{"num_hidden_layers": 9, "hidden_size": 256, "num_attention_heads": 4, "num_key_value_heads": 1, "head_dim": 64, "intermediate_size": 512, "vocab_size": 2048, "hidden_act": "swiglu", "norm": "rmsnorm", "norm_place": "pre", "norm_eps": 1e-06, "positions": "rope", "rope_theta": 10000.0, "rope_fraction": 1.0, "qk_norm": true, "attn_scale": 0.125, "bias": "none", "tie_word_embeddings": false, "parallel_block": false, "init": "orth", "init_std_qkv": 0.0233, "init_std_o": 0.00548, "init_std_up": 0.0233, "init_std_down": 0.00388, "init_out_by_depth": true, "optimizer": "muon_variant", "learning_rate": 0.0131, "lr_mult_qkv": 0.5, "lr_mult_o": 3.0, "lr_mult_down": 3.0, "beta1": 0.95, "lr_head": 0.00881, "warmup_steps": 101, "schedule": "wsd", "decay_fraction": 0.688, "decay_shape": "linear", "final_lr_fraction": 0.05, "batch_tokens": 32768, "max_seq_len": 1024, "doc_mask": true, "train_tokens": 129600000, "max_steps": 3956, "dataset": "wikipedia_en"}
MLP neurons of a small language model. Each row is named by its layer, matrix (gate and up: input weights) and neuron, and shows model dimensions 0-191. Each number is 500 + 40 x the weight over its row's rms, rounded and kept within 0 to 999. Numbers have three digits each. A neuron's up and down rows have the sign that makes its largest values positive.
After each neuron's rows, "fires on" lists the tokens most often at its 100 highest values on Wikipedia text that the model never trained on.

L2.gate311:554454427397493499485517494524537464573408454536557466485431478551519467564522530456468498475474480570526452418557509544400516509438491500518458498482536504513550499578493498472534527460498404495578461453474507550492489468530498509567491563507496480453449466501501407530567460520442469467551552468455443545448425536483484538478467594461512481549565529548568506484533571478480463446515497446561490414488492459526478454586551494447498496503528447476536528508465506449472490531547514496506423489473528444492538444536478518448555488450554499487513518510489461497420486526503443563
L2.up311:467533498492437449544513496507494506578481471530492527439478466414543424532492475483503426450514453514532514472522489547413489515462483478470421490573480585542524549536528538531421501531539475475475501475487546491459530564513566520495491563472511512423441502438506470529564495477496515450444493480513470507474482482501476488510517577491534467474511603543555569483622545458479499510461477470497416568497557463465431477503530450446409521589503528470489475459489486503447426541532439533441473488554494502521456410535459409592497530555465553470546518501509466515498490484457473421
fires on: " rel", "oll", " cons", "el", " bel", "omin"

L2.gate32:477519474555537535500534514417484530491469426515480552532525455487451446437555525507535569588571557502480476451515511470540528464455499460529487487477420549532508549443494521549487512498547572538520532449511494519452505574530515480498512452466424479521473510493398504496516547488546518586522504539389490555542429546391562470473516516557477561515561474492474518516555541487451530515460490459446489472546483543532494465462501541513492567519528480486497478534520549489520527537478508541522496503561528512521591497485428482503541521415453517582523551444495443562441466506522498552
L2.up32:517427518538531531463562506440486513544501433542483532581481468458490488552626486564486484526566552451502527490485548444486538508469485455453452445483448612560478511517445471453479479486537536526526548466560520537434492518530421478493552506537451522545489513510411539456462527509506550558536520470435442500504478514471514497501495528522462540489481512485485461523539524484434486553497439467513506463504470529544505455482522521473440501523494478486464536554464460432505542502490491519483465495541526468478519590466475523425531468417537474600498527490483498557436436458472526592
fires on: "2", "1", "ina", "20", "aj"

L2.gate81:458532554510503550538486451506493450525490526492555567541469515557486500564482465553519549441539483442548528485560490441485535585454489569471503457458497514508566428497511446401506481480573459492489497443425463500471479438514491538573493497490483489551458488573548478459491577498544488528505525569519517462425459505532455468428443426542463499482515528525520454579537524510504557502510486576540539440463543487477496496512513467509413512540484510485495593477532512507432527513536512503538433542592502485473418567450461539501432510454551504596565471465455530462447523460477525550
L2.up81:495483419402513449504445515503472580529495535425393437475443496521578451480508573484520478438438508507488454484505493429555538469485484573523469464487486558478484516551491508497527493529433458531559514454415456469552512459535491484542457511559487534519515528529441556524492480500494483501498486459532509507481514530459453539508441540435513495480504517494600457414482509435450430483508481522472497547551487518489567469482592513473547501486541480558582506558509532485504453497486494517452509462462486408522512439575472451522534492508482490522499522540499434541487465452510536455
fires on: "op", "V", "av", "id", "il", "em"

L4.gate133:437486542538405488512507531529518502455488517541549460512527539541463511462558491575475467443492512426427472561417488496507568532500514473443466560508521510480457503452475504514529558559543519498548476477533463485529565507430533493455508519465467574496530414556487517512542504490490449486542555534509509498550502431514536524448491482554490526532415567470543514493482515517478527472527523500499512512419496572462483397474510420459521445501550479488548560455501590479496608470529541493577483570490532504558561609470511558453515541484529490516454524492528482481414487496521548522
L4.up133:545507487519430531465548532466517521475494436495516477479489494443514480538469471538489419453516462462508537525482496498587534511556473466478437512492442521483499483498560516507515478502446512463570480488465533465542465530505449465540509467421505492502490451558512551560498496546486521460520532503501546551463522450566554560535451545470524506525503561492516473491424497600448425406493499531506479652509439510567503502486521524504461555510517507450522438506482544520489488545456618469460466552504502489506481516518520492529559564575488493519474491531447455508514506471492505499
fires on: "ol", " that", "s", " been", " was", "ie"

L4.gate500:483455509486432424500490510508526552489425486440489529512610537555470473552566506554563489474463445491550437480582516475447523512563464471553480514410499448488516481484439478504537553496523536557542518506508479485464536529459455527556529477478522505485502426477435543433405499612510507499477488458542510506513548439434524500498481478498480567565507535513471546481574457500585532523530526537495474499532432522576533490459461496400455452459480424549529517503442490500505525480485565478515521484543528496490544461475506524470482465521495535474506483495453475541517476413487493534
L4.up500:433545502543483543493489550536505431495453471491570526465531498535513471495499560454551458513501452536563505469445446493592547474473404446457529551556488508493536474466441506525547420463474568429528483566462461471549464550497463422529470507437543502447526552581506498542522574559509533469501573511421515469491493496486511493573526491533535554514446537596505487564520439553480516409500509538564504568505469447549469446528491527559501470550477468509463575529444551554500524518527511525509469480564490520535481494547506525507494451535505514449438479440509550493477424453520464572
fires on: "ol", "ad", "'", "pl", "ie", "up"

L4.gate87:500414464557533480531517440433572479507478512458499460539446526537559483546547469441452493469513470515518501486508574488482467479466477512494444463455490490483478492484539488471498585480520492556406466490529575516564472479473467410542505520464542458519528521535496544507542539517486483523570493465525471473474459455478573495468507474585496515516539474436489485465556559500506499493441557434473533544533564514516444422442514461431472476524537475500471469510481449484537444478500563542497408467481549471592461527523447469557523516485500382510541518470425456446496473530541477508
L4.up87:473500453530528515463508419537543455502487460488539559546508529521542447555467491444540497554515537546462526404543459530511566511560497429468515454479494519523483470544539475413507515478537558491453439590493546527459552454442482452540514515480510508439468488533473601464462485526527496530495526509510532539541456488513563463474534522459480476464445542487426412534493575397520447454505502505528517506465496485564442524520604495553457552460478528533517433516439486477506487513586487495466447494461528523517525470470443536523538474520476512485466564413510491414515483573482541576
fires on: "i", "an", " fl", "l", "im", "er"

L2.gate354:509470457538575514495497472454573544450454453600479509514496488468485492497516521489481537438491530461505454509487451572498494446526545493496484548530458503533480507512437546515543592472454468533486518555479519474552487550503562527457468485535529442488500533509526487529486503517486519439496460486437525484490465539509547488468453431451594500509464428535527525450453448454498518452515627530457522491521539494421575544449491421564520498555430508570523526465457458483523481467495408492515462465539543474510445496470457531520512451490485513469461431529538436476462492590447427464
L2.up354:498535512449510510483431465397552512481495481535457490531536430537454500455440479540480533468468464548485499562568518461513434454486551551503482483501414529482472493483555427478577521458457460571534499538509485478543440430495444541456525475460452405487478509479527552602522555534414459554467482445471526484550462557569515528468527490565506480453572476528490474485496471475540536502474585456519470464455465506575556531518552452431445468514435541518529462474481506458551451581451459516498487440505487528453457513456477492451479464484476480458518505467435514497511550516478428506
fires on: " im", "um", "m", "our", "y", "oph"

L2.gate481:436477520542541541476495470444487452449503486482521480616505558508479524476495551426485505476494496430507488553482505500526520491490472527522486502566448484552537498514482537493454480489523492542465502526483523485564476510507526503447518497559459542539490451455498513479515485564529542556530505528497488491524463586470509535530451492535521420517496464464598425488511458433500490535562512440573529533472524483591520447576565524540525454508483508457524476523547479444458510443480548547460492512493592469469518499616474517501490472472519428503466476517471543474530459518489513593
L2.up481:446494546497483452473474495491502454456498555465514443551550458514528431461499474385458476472488489432497516573507509526522445500522477517508454513425458515504563484433504582544540481518517551546497552500494457540530493475570503506507507517513510542532474452507543480492512498486518502564557482413544459499499481460520443441516398508534502487541556464505529481459486540469542450509522549458556462534480532499531577502548473488544463432506504486529621428534532521448439467448535541539500440567604478504515459524508474520513483515499511489491519492467577505444519473541504500481
fires on: "t", "n", "our", "or", " prot", "if"

L2.gate157:531516504531494489567471542510444514477510483529551520496511547468513565488509516492544520477507555516509520519499536469438508524563508463444472564519528543482500591474503485497602490440441481487511455504498562554522504558560508458469473513539540506553502524562493471532524498509461558510566515490562503447518517477439518496427482476494440486503527547514383461469534437474504487523493521577513497420565503497472449476499554485517554456474424482497553488500507473497482446516453513495494514458528487482444457455570578553457606421567430525466492457533522383447477505507462459629
L2.up157:566458540533475498538532513452464461441457517506565492548430499425495493500588457537575549553495515518510428529506422496481467487552494498439520472457387516496479522488478467517529470478526472482451474490560517551523493456501475539550477518492461465485418467440451537529460516474484474525582550417507558560476522478402558573437445534526497452544480503515471494435537492519508475471531473526484552531496477505488528494485457525410488474485469449493530500472445547498494501571596436470503561510438470453508500550485471476499512434496498561497410430527549506500486594499484512522
fires on: "anc", "est", " st", "g", "ond", "st"

L4.gate420:461602504448532499516544508517549506491548469463463471515538548525557469481486459526531515496423526562436520588430523492507546542516598538422549503434495510411468479454476546496535540511492516525524553569501531482537526541538497476423605491515473539549497558490579537483603499516454523513494429519532455481561434537519480530442409501536512388502532505533543488506508504540539546457492484487479506536461530494521531524544568556501489484500483540463512509472558579495455467516511463534484528465488505540450537421534525528465527538469431533570475516484516535501545483604434541526
L4.up420:585540508562480466481520570515551535428565541558455531473504530485527557483488539480497493507534500448531521490527513461517574547477526539382474551514430512486548537522489551525519428582470497497574513543464470428530541473489504488568435491530475470521435493476537469446552579486508433535489475516516509511469476551421436519496523469519517584555534441422427529482511502477519481455537478502507508438509537452484527525548497519539541455548486435428536521476456537515505492389472513522490454478543502532546540534482475428506538556506562514526496456499515507487499547473508531529
fires on: "y", "k", "b", "oy", "E", "ar"

L4.gate399:526422526520487490542504472483444533561545514445573524533553491585547473502582546506506521516524467515492461567491498525571510477502462525537492511532524533478510445460457546465460538467503544435494477451492476494571525447467546588461539530498463462495513535534488500522514483520470467482434516463463527472511432493473588504498562464471472517493481479552455550473474495484560603511461479433533487522490466511493466530485540489515438526446517506527447501545439460479492452459511493476431497493548552522514518615427594505502415527416515454440492480444441468559512412489487449433
L4.up399:538499469478534506487484419438561525498529519501537495501462537459550565518501459475454530480502461558539505495475592555576517455463526429494452516529531531504495515512483533509521539518486554531572507498495551419551446524477521546495542511529418457538528539531518510530553487476503532566440531486442427616455476483500492536542544563450467505563474465534488525527471502471460439519453522469518508417523388559545488499497466539467554496543503477472493516511448533580421453420479476544516561513495551536442476578469513555483545542457525485447557478481510482499492470466540565481
fires on: "ed", " received", "it", "ive", "iven", " a"

L2.gate417:521437553514543494449474499500492387428498501590501485533516517472489513539445507600599535511507575477473423512541511494519473539563490561534538563499472482477555470541547572541511453456463508519525505511486482493482521537417533451523487460430447496580451516445484433563541514553509518452539460495496496477456464462489528468495519487504473491472482541484546438464469502506510536443454518519487530524418486518454537489498456508521569491434480492513433431445413474490445508487470470531476467523497520534565550497551459502500592553435490521496500541506509570550569520423460440487
L2.up417:501501500465496531496527558504431427474538532488498496534405501555553504489486456479512511538475466423529530408519490475503537492541507488519540465487430493525499491534488490517507470591537485498514499533508478493563444520508497453480481535458517532528457530515487499550545455540465526486525488432484559482497539471481522491507557509405507409375520531483496418448551568429446606486457500529453481473528454468454478510400499494437455512509467469521593402522548392562489500454470529524556499482524520515575548537549509462466494535485474492557551502539520508543543553464508426542
fires on: "ag", " pe", " Time", " Pe", "e", "ep"

L4.gate402:572566533500516484479516534472495500464528529511462533501488505467492468469422467599493519521492470563407453447463455594495522604522562481464472504475537515580407551447533498440486509500478438531537518535457487454563532533505523471574466389479497541568599440482464528493549554532427563494462549426543500513536466457576504468516488546487483469543496541524467474477526525522521480443513541525493504478458483470508471531469572487525534465501573533527494429467535502493464477517457481454470538553427463521478559442450546497454500484481505559559486554450534476482513503485553507477
L4.up402:498511435470478485532531562434477533459490439521483531457468539512457517535441465473493519491540464518596462470434507463530531584521499574434529497522549540553482542478565450532516492484486474498490452491504449471550459509519492522480543516538519456507460502526454520433462474374573471504555590502496474464577536539534494492510484508464516531526526484509464598483561497492465460455565463416464469425425464490548475485519492510534513389532509481480524519528506546586512579501441489499456503475479500417443516478451531507561502581505550491500490580438597537506489495510533504517
fires on: "b", "s", "ab", "all", "y", "ins"

L4.gate40:546468477521496529522461519466437488507461424543614533493487498509487506510505494537470479428560517517466457506520440536458509553523478558462518572460593512456552534477427556510515545545537473486482556428473497528553509535461519531452441475558495474428453424555542470532479466408460449464455457499466456519535463519502507507483495502507444523508530483462516479464424492536515457434533515466527482522567484496467505473590542481529492449470522534463522462566426527456565458521479503450578480498411469528537544464563478515479597536533494538517505518475535511540583524422493520523
L4.up40:490446544493461495489505546466548482624473552490586576507542518519420556501556539487524493468517437502509475535545474486467544467488515527559462551483487557527475475532424534460553504520508486559458545489564539505553559547518546425468481525478497484469502539509439494538540577477528509510474581470486482501478494482425549530459462508509491501494487476523566481453570519496432488483526475477439481548531534480521480517599488540484448487483555459512477495445508465434502477507545474501527475504488541522542569440502505519473504529482525430534503524528464436567476536575481439431
fires on: " rel", "ul", "el", " oper", "ic", "l"

L2.gate152:497493530569504454508523506520477512571494478509505455510509483507463406518427516545515508442511579478529456524474554527559490492532509499533469513443506493443528507516551537507526558522506475435567433517468517515473489502525512541484545554563470510545472518487476463485536501488538442525522540394499511491519472556604552435477464402542456509538476567511556558412553497494556470528494485522510544495516457494502534466574562471530476475557495531520572551551481500563437401450541405525495510510509407508444405459440434477515439500421521548503476491451456511485482496496487538496
L2.up152:492435583458434519529511505532500438526442454465552536482489511482527483533473466446549591413514502577530425541535493562554574501537535486487481516458492590527487466572463533475459534560520430571545468497435497517440508488472503517516515456496488492582421499530448486544469526473411501571509493438440532447546485464475472526451556454485505480571499449493447538553557531580408473558515465535520468484580496456459524477503561477421476516511491481475525501525493438477493490537498557468447520506607523532536531528492559454485574544544454511470463534534451513465512562491464485474
fires on: "ov", "od", "oph", "orn", "oth"

L2.gate168:485514521415502470451618490469481550532552515501520513451477567517492478513533529468457541483458518433456504528450561496538539527460504511534451552475513471487440491450552442508630467579447470479471452537506527504508449517533451478520513550514459514492472462446474482578505458470529549535511502508492490455472489508428518401542507447550496421479525461453528513491484473483512480501547575495507468552490502489571489478523441426500589531533487597553479547471522480503532498426526459482513478530521524517463491594477531489469466496491492498537551479557532465565477559524446466586
L2.up168:460461550542489470466533449529549562535612526443540514489490507493530471554560532452468508428472544471478470467477517432484468498516537566464467527465524461482482467407544499579573543477525546446510462558467504549512496571495437477487547565500468566446485493465486507447439524535517506566500460495468512470500485578487568405550415483561547454488512470462468443473526559524507416545502472501521499500569539459488497551538430449474523485514501496532574526502547534452551531459554545477553546483433560533469456580550486484441420519500519517519494448513535515436441518468492525578
fires on: " |", "\n", "r", "ra"

L2.gate66:530507549535536502581485494486504529436484457467529500430466522507514513551516524572510489504545535473486608469461474477514485547550463516464498536492452549520517498557477517491455541476453493529531479540438523526504507523488465471414457549525510490503496508525531509568562573502502543423598564565547558519542483519525485494522475543469466497542450468492392455504556504520463504525544466531452515538526508479444515528407578490517523529443470471494490531487520464509463434520479481515469517546545480532396434507463472460470518469600505490453593471479482462431538485433492534477
L2.up66:525518506500563585590504499462543565465512412501514479498490552499528537459520544447472463495482517499494517468539487435517465583511472481456517459459462509505498516520517500474538527567473432507524488517436629507516490523523498511439493479488466501499520487510573463533549491474531457482544516487526470539511510473595537505497499568417475513511513515525460417483489486525456527533535500497473470550531494501500491504471585496504506552543526505495487468513431507497444480481484465452490597566577499541458381475522497483384513479501464474493536454526487494423480543414463556465
fires on: " reg", "eg", " Reg", " vers", " iss"

L2.gate426:496522524464451483487598476478493493486587530444560561461513527472514475494479468455493482470515458485471488521535479485477490454432490435573527474516459548499448501527470473500488501484466452534523423548408531522464498512531469524588538455460471566493533496499477440518561494470505489507444562527530422430536540473539472473445501549483537488455457471448466445494568505447543530524517490503507547467543433562466518582520505478509528450536544527558445427479399453458536493502540471530472463506499525521542520467498516480467538467482579447564527516595493543535501545551454554554
L2.up426:533473465493421475503542538488465526477534538547463555455491502478435533485491475470452472490523439490465489488436522501496510433485497507500476504534449506507461470511476530447515453495528494492535464494422576489447518446512387482528539579524494478497528454458493517503529480461517553495423608501556497429542441474509472562475532515494523504494445481490476534492469530502562460561516570497520521424548452496473516511476484526451507485518500548469519457525474419440464536452470455555486412486476574511497451519514471450508573502495533418426508461499517516524473577530379493501
fires on: " tr", "in", "ip", ":"

L2.gate439:483541485490542575497528505453493539505481557551484461472533492455523544482453521546480483474523555465460407558493531491455525548453541530525538566507501496453486497441507542512557476525541505476456429451524429460443541513494459507526516525459483450446481497528410483502568524491571556528511455509474528523533545476430482493539541506526481404470473519506479464503453455496439479484468558439475507457518514487572495491526450543482559587476465508508584517480474490493449425456484475547434502461459478452530522493561471511454426442515479502518471512547467586512429471579533509504
L2.up439:412515554455508567498596488519518488509535539483412447517489543456454532486438503496445450512575484477558514509534516520574406465450524476531522458500561524486547488500521500547520521525511538454515513450517513452470559566495544436456496504540504529473507507553391512456487499484514484508514470514493550498489498413541461472523556496423481488490446556555522459543487526508450510492542524505470547515586575518455512450502473445477451515556484488509521519577500551501524490442575524474523577565483536442500521445499468483508511477543482451427506486553556529434509476490551480504
fires on: " qu", " gu", " Qu", " Gu", "u", "er"

L2.gate68:550426529551473472524423493506550479518546570472501521558480544552499462529462532431480415502476506480455526488565541496433487462495440517500490568491551441495496432498446545456517435469463507481517487490482586519494421579522436509376552483543468445507478520554467502531517533519397523545492429469500437512495483530483513556475488492517495464452578543491464466503501486514531517437516522486559511499453425520499477515397518556443552500510543525447500453556448469451550523500500471398563495467547481492527485480511511498465435480485441479456471507485461514503422475584508474428
L2.up68:514449569554526538499504501523479487473510470513544552608529534549478461469527529477505467487577437505551517517486535489460514545523485505446515547455484505561476500434541505502474497486484543425453434474451507474520567450466455413528470518528506482464535496559472441464438442474466521499482506499546541548479458517532534518445492468493511466484467529506491529503546486513526430482550477497528498496458545537466524460523491421418472495484562516500450409524463514456609493466404445480558500396516469485465570475497505484495447435485553569442484530543448580537470423507540424566
fires on: " fl", " Fl", "fl", "l"

L4.gate291:544548512501486436514525508538438499539475495434520447485444537506511536537553483432519461531437489534512459442453535529593552465447514555515466539486545512534441546537516543469556547505492446511541499490424520489572539447533483533534523502508574499486486407556543396560506420570469512417478588491468537509551502484460584497469531416476496518495489482553582471469494558489490436508522519487518444502524476539462418478460511504561520436532541467436514530541474499519532495421471477559472554507551481506554510502529462491521488507507517496529440456557569485473553459522447488463
L4.up291:530508504459514435503449502518447540483495452528517516456461580464427494460569542498507533489451510440515453470463479487526489463543504491499502482526574426500522481488535500585505495532498474414520565468524497555462505429595489495482532461526429508524456510523458443519481491529500538498552605498455487485514470474450551537465490508508441498487440497441515459541579545458447455537493461434546462510534468495523458494480433448530526524490515462538494576528468496505548517479527520561502550506520520478478468576525441560478511514466454495484510422425531473469459440550503447556
fires on: "re", "ording", "uring", " rele", "le", "ing"

L4.gate412:508532502471485517528530458456512493512503501428525539513436512561487518568552520562523477525456375528512451476496628510509414536489524451524472498480502506451438449536482468430475474487521475477469546521513549467478487476526512443512507490488516442605466505498486375537565591526489451505461488506434452462456465525473475540447493453520544489450483440492414540528485566507494538549571554506514493517551454510530522498500436554476539442517441466477478455434473573518489496517470470537505556475505546567506390525507442520560444587504495447495494493458476584482529443519526501508
L4.up412:478443470427524557416515517503542538489440489461470527502522471485531446524500490525501498519523475538546532504509574572486538461546417517478492500450499553522510489469466448539509466553568534492480451509425409515548487498525503484533551450538492458505493559493450534495520431538536525548518549486435452469478437567468580464546523521464471443461542465451487454551489475505470493437482586419546522460484491514469500438570564447541512584482559507422461434473544530520497475540495505504466576483480475457580468529555450569457493440440485522490489549537492430448484546517497470476
fires on: "y", "ri", "em"

L2.gate500:502396627467483522501437503449511498485579486470492437513505496546489482533482494518503501548447520564494456568515520603492508546519505471482511453475549481465426487529435508454474449558610504489469523490516498512511487555471524477569511475587478476465535470486499504487514507482459542471460514494499539446472513612507503488444461467515485419496484456462557524475522529481519565467530439519537533472441516503526601455489497449502510502525494458465526483475519557510471470480466547554531489442479533437465451494549468521546468539470524485490492537503534635475494490452541600561
L2.up500:520455548501489474475557547456555495493478519514531488476490542490503478484485561443475480477576450508581524457488504479510498453508560504468514493512459481447475430562476527506515516509507485511523546508463470494519511567482507429544551454548440517514485500582591485467473521412533465489485525482468476493513534516480474457416510532458511493508505453525441490511554501509415586444459423585533462532526517464499493493420548498489465597437448420449513478489433541495519431419555424475528440426549564547495494461489556463466483479481529501437524562518521540523442441455553541535
fires on: "ov", " —", "ick", " Rober", "od", "ill"

L2.gate308:511530458492425501459520539507446471483487519496475466391460436504479486489495539476541571426476522433459502540510467461550507510492569538491505522509509488483530523557567487514469482484525504440464491499509485479515515506521529491563538443452533448487529456548446538520528480496536462475518493528486521479530493595469474513466526449514427442560524485524536474535463498561457412466527493536576493556437574521448501527478444502568503439509498523508586473551537462463458488451549489468447542521514474501453493445502491505518497523612556491471487514556498583455453472498501544460
L2.up308:539524486530478461496556514521483502552489521451506460455477487498413550520445466499490470487430467482457492547549536481559485529498567475509451528496530473489461548529472504486388448536541522446455505472543498490499538502453529407441468514463512550563497521499502468500496529528494560505547414510452492422515472430473479609540464482445472500499518539520546481478505478521452465415492533505548478519496514389492505528465479428515557557549590574487503567500465539515481422466507484559536466509532499564494467415580474490470546471550593478461569512448418546503493543475508502464
fires on: "u", "ew", "w", "ear"

L4.gate57:536505524479490522516530510447519548545527472491523463445481561447543486495472463492531490452556505495473527475453468475463509538500439478487513576522506469451516474500556563510497488494504401468436462472477473478497585548486488460574527482501451532570564493505445485503519545488532409433516511514484543532566477481429525551570495444462481474507443487565480503542421514466502564502438504513493431477532461493542482528478463419446486425536501419442542447517405515495543473418470532545527463409501595531536503459520507505548554518439483498545497522562451543458511507544504509449
L4.up57:532519487469480410536469495497453467563491492440595475535419573485508489449529486519558526469527528459488453461512464467438578535503549493465434461449462474485551452470473622509571487489544510462545516428430580524566436545521502473485527584493488481489490544537559495502447474492479387504551468510505483484434547437540528396481517560509483559558525485468454480512461506461570489492520500419503481545500488518502503522496478436477475544511477485444510476497468544440543523489544487556546519486505477489482470498518485528473556452564433434453465435529500446524448521526546457489
fires on: "t", "r", "re", " per", "ording", "if"

L4.gate1:492433503507461520470456520471566570522504444491528538494465561453496560536479444562416509458466559554487511487519492548467508486517532437492501561465517435476408421472441542564459551483460437519532503461490498492529455484481494529523476467505481529521571555437456516485513502509531500510453510515502521498520500523479431516543453477493491510528469482491530477476569538571465586476478614519532524474461510577533551486461508459553519543530508537497432509500504523512470489481430392488536492445562553426414583487558477465465527506487485493451529595446480444595541507545495499491
L4.up1:484538519460468518510485519484518516504511472450514482442513494512503574524522456515502493521457524509511543540468485511437552474490480523533496485468571458495531495475521554526442555489520406527536596546443533526476519544480416517595505453406598422472437526506502519484631532431504497546475534456462511441584556496545488466515442583477405492531473523475479510439557507455539492525493556485554552474561435590480530522496446514519548513531542547508433570418532540536537482444443482498522529592524461488486542486444491483507591481551512525500544475549492470464503502486459441528
fires on: "ov", "z", "ent", "ior", "3", "A"

L2.gate489:533474508503483512449569487558542474524504513499496529448496517509519478441474508496531442502458466520601449550491558438526441525475434548491500555440495546524392447503526476458524484477515554485513519454440647478446470519441572456549548521539573486452501556521504502501540495466548534474500495530502533559478445455536566509556494518474474414459539474557516511554457530596533482434499522476502447481543570480464556477583503450551508453574506577499508520497505464541614520472532502464466509545506458543466522567455457512463505494465546428458503549474497538499517498476491510477
L2.up489:519521610447435515472494511536567487509489554377542530486529475562450517458510473463500456491481523532543475501499538431527421481588467430493491469486517558511478471484563409477531531484504450487510451499497517518443441493480555503530563610569532526513504536488506547537475464476540469492535508511503496555506462512497604439528540475441561476521508416527516446490477509574529493469526536512509471469464504445499537489495481487496558495614479498587510528531525519545443541475530530478517437540447485537415507570431491532487403507489587466468563493516500505489492507475470486497
fires on: "\n"

L2.gate449:535491454525489416562518531531460433510482473554610502513432421398467500497486503491494432494497519550507459535507519504461441527463422512471488566443476543520425511565540504459469576453520502480507479530442510492473521473488520508427543439502489412573470477562496500534486491512530483478520535468501566384492542464537549547494539446513472498509558457444503453495549473547526494473518462524467526545504486499476585547554497453513517584495504491516513550434489580525453489568449528488534544539500477433453457460536542455526563484501538502509520559557475581463513531449440484457
L2.up449:538476447510457499567551532506531452482533447443511474470563552543499464558540554539471512519548555397521569498467538598549496514489459475532507479547471552535465448513497502501439498490529533449508501519450449526515453527556494545464509532502516511512445467476474531432517538515514445567530508514500526444444532534581512501501517558470521480482543474464493567514540504550457587493590499514468476554491512528487515555501550522500482512443525460528483575484507593491443516520430528528492561484566516532465491497412448513506517511543449517520557505457466499495476503469468405467
fires on: " reg", " Min", " Reg", "ing", "op", "ron"

L4.gate277:444552514564495482529539544561477528507504462535508471496499458498550471460475521470516500479469467444527473530477399469496587531421510528544491481482466418486500508463541511438476452492495485516473509564559586427459554493465531457460461552530479547536528417504466432512476512492420525467492493510566502499489512513545510563508564441525466543456518531532460560462453519493535549515498538402515477479476527484431463463492413595447462448503531528578552549548492481514432514516462493439467600474473477495435554457519493505540447604541464514550535591542419491468444457536497528455
L4.up277:516513485450511487498393545520482520462483494565495488449452504443488446512494513538537469506539434442476511551574527536529443470448468479500530550498534572530488505474544485496469483516439470514444537556455535429501524521389484524415500516461533519525537559475448497535452425428468484507508529467459595485456540461430418527478551471558480554509469464481541459536522498519502535497399538470511449565533471472450409516517509470507495492532550489521553534487503484538569481454524511444533505522504500516453552428516471401468482540551509555541458542568472582478495417564538500489
fires on: ",", " and", "w", "ew", ":", "u"

L2.gate132:493467568507516548499545549479502478486492462503496508500423494481552556470510492536482464507485512534496495464494469446476504509499477511538513522530498420546513478556578415536559466504473441535541490440492447543482438484518479534431477471452458524506514534489499464566533472492492536473485529488508522526486497533447491541514512449460409502511537476517559490480461532499619466555499497542551471498443481449596563509415476508427509505452522598540547480432531526507500501482538505486536535476510515531549490523470450517467494502469527486513458497410476505448517492491530515551
L2.up132:519465464501560499516474493470494454472519511491543477524479532479465462474520464536496572492570525458462560518518515484565576468525434492587475465509434484522563423516568409447497501472485527488417519484459470541458524476413462505501545495515546508502533470500508532478528477495555473479535478544495531458487518507542551501498536644555504465462515524503481529538440488459441552464532516502552438522486549558472417518544507533540461481542482482467496484456449533451550526501528517482458483530478481518427568416483508521612500500468507467450511496549498519550494516419452434496
fires on: " La", " feat", "eat", "co", "ip", " la"

L2.gate342:470503570530440532616492500493526497505510499493560558499503556542514469464534471462484525584570503464522486496475526446501528513554479460474531506502467595486523516498548466436521523538478483505507444517460560531429520505483426515539482500567518480447499587528485487461490470456466465540458540419476545563397550462451540509413459517480512477455517512576477469471536498491522568484487469444545545474536535451498462510506526564525470447483508491511483476476474485567552525441517526491510485498509539439523501514534496522477541585447483460479521493575493549436508494513512493558
L2.up342:505521549574528560444443561463512502462483514528553560506502527545546535495514579515496488530448475480487486518527524527450509493520470457499500561459535551570497517517520463474582502401438477496422465512510510520398478502465452411496550535571545464435489541456427450516600463584510516494461497472420570565454517515451522517459535549528480418478465477616496469480517493524553514509464465484478553548535541509440492441513499536417491464498569488511483523523473502522478491506489472459539459508515547505592555524505599571528513553458521529601529486531442499482451470519470493500
fires on: " |", "l", "st", "anc", " Gl", "="

L4.gate147:514526537442545454516450500551468501502486456505484608443552441472460498519477522498451509474483562501524516455555472480541544504476463541591529574505519517542538555496530474462533521566467451507461519473467476535480437589520476485561536524445524420557537462520452553524531518448521460464552537501478477452464491488522526487526546393444515467524494495547497517479523534538547492569464508502563481528479477561475453517460500570478502488517587437507577457576513465442473445475555543443469493543475502505434532477402511496482447440580530497502531512455537521488534477545484516496
L4.up147:529465574523488453561512598453503465498591549511507578525470538538572422499480459546465542521519477530439529471489551553518437565543473532521512508455463485551506478507484522477481515526534496472508569500528532502455500423561505444510491519519566581553497461535553577479443525470457518494538495590423536512545495594463500449478463474465494455472503456517457493522439528483513503429506544535448477534456512498565569452492492517432517508458601457526543499509525376488447517552511535514509535412459526506469481464594506513491534500561519444429506514477509517514466571490494468452
fires on: "ob", "ou", "ai", "b", "og", "ing"